{
  "norm_place": "pre",
  "grad_clip": 0.5,
  "schedule": "cos"
}
MLP neurons of a small language model. Each row is named by its layer, matrix (up: input weights) and neuron, and shows model dimensions 128-255. Each number is 500 + 40 x the weight over its row's rms, rounded and kept within 0 to 999. Numbers have three digits each.
A block is one neuron, or neurons of one layer that tend to fire together. Before each block is what it responds to, as a language model described it from the Wikipedia text at the highest values.

Entry boundaries in lists/tables
L2.up196:475424530469541544468526521508484572510499527488564442479479472518477535435485460515489533491429517491526525500550489458576614480591533533461431511492556523434545544524543485439510546537470499432489548527505448525450560525448494454449517541413494452482500567547462526504508487573488504478498454516549489498473532528468619533533509456474562434532397535494509464445502491478532451511461
L2.up664:472388515475500549542476429450441495576496454529476517444476506534498493432491511492452561480534498554436471493495512518472545429476480487477509522484534535448553447474513457392521559478459491499523551565492564610511540547533541518573476485484459475451516528539541575552528433390493575459500435562487477454537510514483562521512618502484483463534499456543549508506555530480527500427445
L2.up918:501523495484479491467450517560523541451471539456529501503498551567545495456431553437503540450541549552446492496484478466535501534527496450490513516514550579456527520473558467479541489514467447566538519531518503529524522459487481523487458566554505443491503544487452471497457528494494496459567525596480437456451451507447500485484566461513508446512410487505562506494488444469533501439472
L2.up967:567452530494562442518508470487448456475538481511508571466516540470487523407518516513480530528460535491434528513495503500473522488469477501482468607436517505517521507482534513515498511524516481515547463531531481533457575466460459477504426514541484474516459478490491417556543481439427462522622478591516526490499513480534483469537554490496592420535486433527571525532515508513538499488457

Ends of number sequences
L7.up340:390485462531565488504475485513517523550496430528546576523521515555476499475434433509528514405549540413563472517535479489542419461526548473469448525491580488428465469436569434499544495468477437496438526464490529514542500509599499481449471511462460483561468450498459469516480607462532466466482485549460485468484501477496500481509442521510480553629464475470506481510458523502505555519463

Racing-table track codes
L2.up65:499468517442527500557436457517514450458483482563440485554531448477555507452461502464435458506467536540481540499547475484516541443502482492522570455477531560495477508490489524443480576490554498543504493447561505533508556527389486443464487493511580600552518491493475485487533485537534521502471439540581451483500481452423487437550476524495491509478510491513456534558481489470526603452532
L2.up181:523554433522544548540479473449442512437475533533530476579455523442525416455480470459471523467483437471510458525503458499505527469520521558533559537485527530484518534474577522454481488525564504511551532501512459514499486443453469489516497505552480539488480523553469510506456553503514490503513454544500494432493502452443521455454466507505460520475507488475545516493436542492476421495447
L2.up443:429439467462495535513494462513533511488504510489578452510466570515518468559485444505519525561514531493423491557443457468519524532490576520512598557445565530521512531470528564498436537489528529524441565499512535492507482441461482510538512510490499506564509442486527580524513585496515510515484558464495499493563553546484513455442406524504460489485506500516459480415572537480476484494486
L2.up972:484556466441549504528493451501534511458420498502492494531506478554564611497504460422445516499461507529473477472514470502496499430482555494478503468525478513558471479452467487441563522518534571529522536499527535552584611503493523548535570495477534357456512548550511483480577497510514498524455540521532421540508504510466438477483503481527469494505451542499525555566459419477491463501556

Main verb after subject
L2.up154:491477458498532544486552460436474543526551552479469561533492519496498505459433491459524478477450554528497447471449448526498522407588487553467549509497501523502452490463509462556531525534516518451548516520524522518417612485552520497429474544494469503500556484549485415557461460491492578514523441453483454478501547594490495501507549503522475522538489454518497516491533428483552502518553
L2.up266:439444448488543536495473545543534546477516546516501478510520483378476485496472479487549521457415517497505516501461482550463485516477535519474511505480602536482517567552474451575469462512475503539492446463444406488448524486494528460496424575418487487479505499550542541455525470446513523501493539458498517495578533478486454593462469457489468529572485499461498478567547394579599530443446
L2.up290:476480434502446491502503480451522505498474542536492510556452507498519551493499453508474522544501474502462497484558473516495543519537474528506517542532523518463530526481442494520628499532531516566482449462479523467542530531388590450485501465559516522496416491541472540511501381521486506517423512517533523535478485446500515587533484417508410449494481523488448585506494505512464500478456
L2.up598:461473433541478439570546554499521517561457436555524504535514515521498534464460522534505513437554583442465491540481455517492529483581504446487548527497424586597435453448461498515534521484481479435475516448500521479494470493517513555456416540454451545480532509497468484488510508519454526510510516502447545520564504542382504466569477507546485513557516511474557433532440488513499489495513

Biographical auxiliary verbs
L9.up69:509495568508481524529556473522503576547559527386510452543589481493488556495498465504609502564516480528498580468469464467477487492498535488396501526490496486496474479450491479519528477524527541480462520541502492508552497448525485511502584566430509445463542570516538543487470508473532495462479480479470510539517497529552443551569431498446398490469437488490511518490517459460481526456605
L9.up186:463488512449530523487447537500535498514507546458473502461452542441507547444481480512469446541534434508430477451590506531469541557521520493538444513512495492505504541499513479462477430486437472469546498564430494473505512470491479532512430514495539551501541443508440463504486527574575470545472464565484494469519457469448465547566453514532471563432613516514495525545469483465513519519451
L9.up559:526482452501528417584482472502560448569454485516455515429473509443527489553541472478509540546509462458477476454454488526531531507521504427504459488491489558448422473439503544554560507519524589551558444492482493479557450506476427517496536475497510452567465508479427573495515478542484525541474512492528509442462442502420539504502460453517506525457503519493496518535459495492470535614461
L9.up930:519507474486600590461537536482515534475521488422508507443501572476430517540579469545527459538503479467515453530497472495501466473427523467485536484550446603510564459411510513559503428509462467524504535567501447476524460470603506479511600537509482534540475477555513514438458510554443531457448548590522543489473442487458481495502486503473466533491496455478496450505486506536561512511471

Predictable collocation tokens
L7.up114:509410401541564493476511483553516460530484474501521486512532466457472519498509498522518463470437564475476479487510534562457510465577488514505514552580529524470479474491497511564436465526506438535496514537501540523482466529461543428457496470537531441500500535502439519435461487478500489475440522463490543507458451510564493569427540528506420477501499507504520510479496450519484508442549

Year numbers
L9.up82:448473492546438506445452540423437484455466592567561490499464482511535442500484523534527556524455444514522633552504426471470445535552525558529511444477509555552510478531510433451482515438533513517509482513527480525524528485524496480454434474494451408479530519461506525413468450495477465564419466511456483491531504582537564515515501530563477536534541508524540471429542465471487521462576
L9.up116:515447504565493555487465424491518478459440506521508504524566454547492448467571474468458537487580518529508524504479509507503536496553483444460560524498499528532483543487446489474531360502518506585472511555488439493538499515461472445466541581454491478478541507526536512563482556486466466478472454497463550445500540495518546490507474460437500532555529489499486587486528518423494504507505
L9.up521:552463582585453549454499531463509540429468481491566518542485425511504478453558466481460540504550483523458438468476494469517488460503521387546466469488490463516534422504524465478562486491525550432487502463494492466462474510548572482499463496469495554436532464492530507529525531447475482508563596505455461458449524534474466454584446554502513487548493438482496482452585491501490477473589
L9.up764:499454504511459586498462549549495517507523429421518551542472442464553485533506501439430532538562419515473536599461388451495460495506483492505539472459538585523527468492502471518567512489449502531487560483498479496549506511536437486479440557533437524485554488514573552500532478464502530515565479508421447457516552418439444486484522489467466441576463464467476529529510460466478521451526

Formulaic stats and tables
L7.up960:492525481481543441545448520562485464515470527528558451514471594576494448430473533495464533537591520546562508510497478547417482468490476443503426507466470581482529520467481435478478384525530479461553451520575533423481478522474541516481588539473485463483511519495503468540483507497473557554489519576494562503502529461498460497509528430469508504486431377453569518443500544429502469440484

Token after capital-letter codes
L7.up141:514461471506405497400504495488544531405449499430545485558418564493491535468531452483539473529446439482495481545520471523488473547579544486486419533494500492518440516506453450454472471525460508484487453492425563504512509509466578559480513522473530460509528518528500504520528505533634505546468517513459424611490477534501545527479430532396463481504544478512532510570417437460539564525545

End of introductory phrases
L9.up206:547478504511539496585486471563525511507452537496546473546521459492492421544464437479546508510483512509488552474460491518453526453462490504494498519409498495418494498566516481421492452493591449531478469561449518528531472478468475538437496440491549530442550454478479452504542491545494441552458509564509535512427441481486528418511520508489509562478522471503534505489504484502511468485632
L9.up211:536466499548499479494512480580528477506439459538529464546521470511447483448365457493502471491489458546502553499474494462517491466494460467548499500501492565374530484506520489498438478479561508507485519544569580433492518527481459529484475525480486499516560518498511504475511527484494523505473496522393470495475506549543508528482521448468543476443472464438564511454511516494579521491606
L9.up620:440480478508520481468474557616514555512536580511573581524602524546541481494446606492538529465486547496479499513464493499490501501533480456481512518463470489517397497484537468484419395506537482511479553591420540520533462470493471459483565554565528590535530513517530468477537491497463472493473510547527518451499492497430499516526511512438578510542499484464562482502521451524559455532518
L9.up663:576485493460514444511517532541533500481459496536531518494489522436567453517457521511472477560530470549513520437527520462418484517458543516535465506506486513487473498388526490454456462567491473520503455500465538512518531517456476596479523488469557451514552512500459500491536501549494506541412564537471528420439473505514545475518490524526503596420580491478478526496536509531459513519616

Verb after named subject
L9.up22:534518498523520439528431551516485514452540409499513522567502512470484590502512487474523511449544464505462520464520480479529401496519504553496464509527489580547514533473497471478435500432444468501445443507520594439463542527495480455518492552478494454512518469532500553530517552564494455529570485574492472519516537453569494549490483517547467545465528497568525489398488510539529508608473
L9.up184:515464450488492510493530571575484548506499481481563460513490486540452491540471509533520533498498523536490525506533481518364457482547440477453534492504484521497520547389454518554464511504475570484486507475479549557472555575561526437539508467470562479549535491560524499504534496436484557543492572489537565510472495486556495449600510493492483495535540480507507587447490455472468476537542
L9.up706:575498543530431474560444464501463511541553523439471490474464580451585494485533471459520434533551503552495427479502490537509517488556483524491489548497553465516480540470474443516508509459524432525566518532429479500444561478504497535459491466475493572482453450465513561562521444478539519439511473437502438478506544482545523448487461471481411523517455453475494433517488474512488507507540
L9.up710:528583418585528446553441588540516562483474515491583471557503545465548535465550568466480529513430480507526470451454456468569455538500494461517485551556557557527443516487574533485479525530561566481467431505505579565541505471485520484519495484526567438464527490492460515497524487526448452464495567457506509551518498480504487536567485554555474530464481484473468489469483478474515502549477

Passive auxiliary "be"
L2.up108:499514456531495525545533554508559556457525474510498477503469545475488438562508416507583513495490556537488518522554463416468568481476511557451469525569436504472527530506475409416537459521545499537555515480485575512509510551479498477446518436533516445577518483552424408519487445499533510549512511494499527507457536462465503486473563500523513578525570440532502436493489543489547518435435
L2.up121:506487510523570470524572504553589436499445540477582530453526566520528483505447442527515518499488512532495547576564456458456519544511518568486522503514452508514535529497489543559458514533444550424502502538518552488524520539493499524539557523492544479451437531462380480486512499541514546511478515526470502452485357513519467486489461445524516566559503517481515450521474518487499506501480
L2.up254:461418500458514570511578468548524585485535537457460494473548500463458488458475461457493563518480505564517448485414463549570512520492529492529484516522505477547496529448426489496486516549478497504465493528391450528481467503520497583598535442453522460583575562478525492534524437523496566502516496434534529459489410543530454481575440482455454561576543475543518523518563497506518457574525
L2.up475:466410498511576523540532488601404466474503517542554525472493582504453529508485461527513519475552482519484507506538481514477480498531589474499482523531484502491509485428439457472502467514598543474577538513500474513530531498490542469469441506512478505561493461479516512572536510513398510552491402523533531494531444496444512466531496509478469466542503457557521510466455435445558561525545

Split-word opening fragments
L9.up74:487523449466528525574550409557503511475496520492492531555579518485550494561420385505532520535511557543487480505457479518524502566453571548525513490508549488515438535475473542553524471477469463513460462535581459462435504454443488510519498559510540544498475516537616485535428521528532440468507571440519492513499575529515532470479589549524505526426469524500530499432500481509474475549512
L9.up112:534470467500503492546498461513490505472508528464592484479509521493518477391526517469472479521545509551485515542431459503479481475362534551528448491509448526530541457540481528544588507478520560519510523474509522507514508426449544591557478519465517493470492483560481487413476612540515434483554489522459510441560404456509553526439515479467414459461457475464490500519535535462471536505499
L9.up335:538503502487559465543475497486480529475541514572554552570518543579513490485509548507489504507548472530492478435489435509497521524577575541511481533514503564545486412443492500458451578537451513453563538498528438518515487480497446457535544532546465485567537447519514464532532505506457456448472514484517525471507543488465536490530459455450432571483473508476537476461539535482585471411551
L9.up561:480454450505527547462638485479501445494490473495528487535485437467538482485436508503479559521476527430457511528525424507513522485482508513468481545489471509434505414450559441526482478515548485530492485499551446484497514584577551442506540519474531514484482503519502407481521513547513512474551461514522439577502473550498556477520431515487491542424517504430510550447479488540517536559487

Year numbers in dates
L2.up70:547573508502557488444527494441441505496481515544534558502524477514472528500485536527518524576562479493554524514523525569474492524442552477540529530472494481521489497503501466512480476506493462490495471504465483461483473444482563465443456564497535512500536503500441571361487577526593521498468545523438490438436597453546490474527491506541543512491512526488452500500551493543538489507465
L2.up324:596532512501466490483515487466442455476522475515471479527490465501514582518520479484546552563536480507488440515502480491584535491519476481468494503448476459547493464507490530557520554460558484485481502431489534486486436532484501531465494588588521547468517561535448454470419613419525428452445508484497557510497512531443544463482481534509528470508499571507503522562504572467482541514566
L2.up381:538492524463479481511508601507542561509523478538544538496427470534435466524517520579484538484592510506549487493481497495463457478475532393502475500467553477361485549449534433499492462461499485463519433444469503468467484522451486454450512558480492495411476448525511530457483486465512464560522532509460503528490629457479433432484532555539533466452482551447514490462509539532499453486479
L2.up816:481569485498465461501524515442477554492463532470502551519525531428548500514463511526505526557434482588473513528552515524487511549485442506451472493450520496439529497439490496523493614509502500484563474470467574500466468536524535502446419534473473482443457526484468608461497455432505479535508602504439521575518577461468523497438563488540518478492468540501531522528559551531469518499502

Date within temporal phrases
L7.up178:516535508532520529505477451479522495521509532488462503491524474542489502535520446519493446458490414480452421553478475488541466536476464478479502573344442442449542531482499464544449420532532478482481513514495489452470466500470468494478474446548511530545556496449453490491452541423454501522485456483490449562532486498515499438538415486568488496500489472477468522515462458505547520438556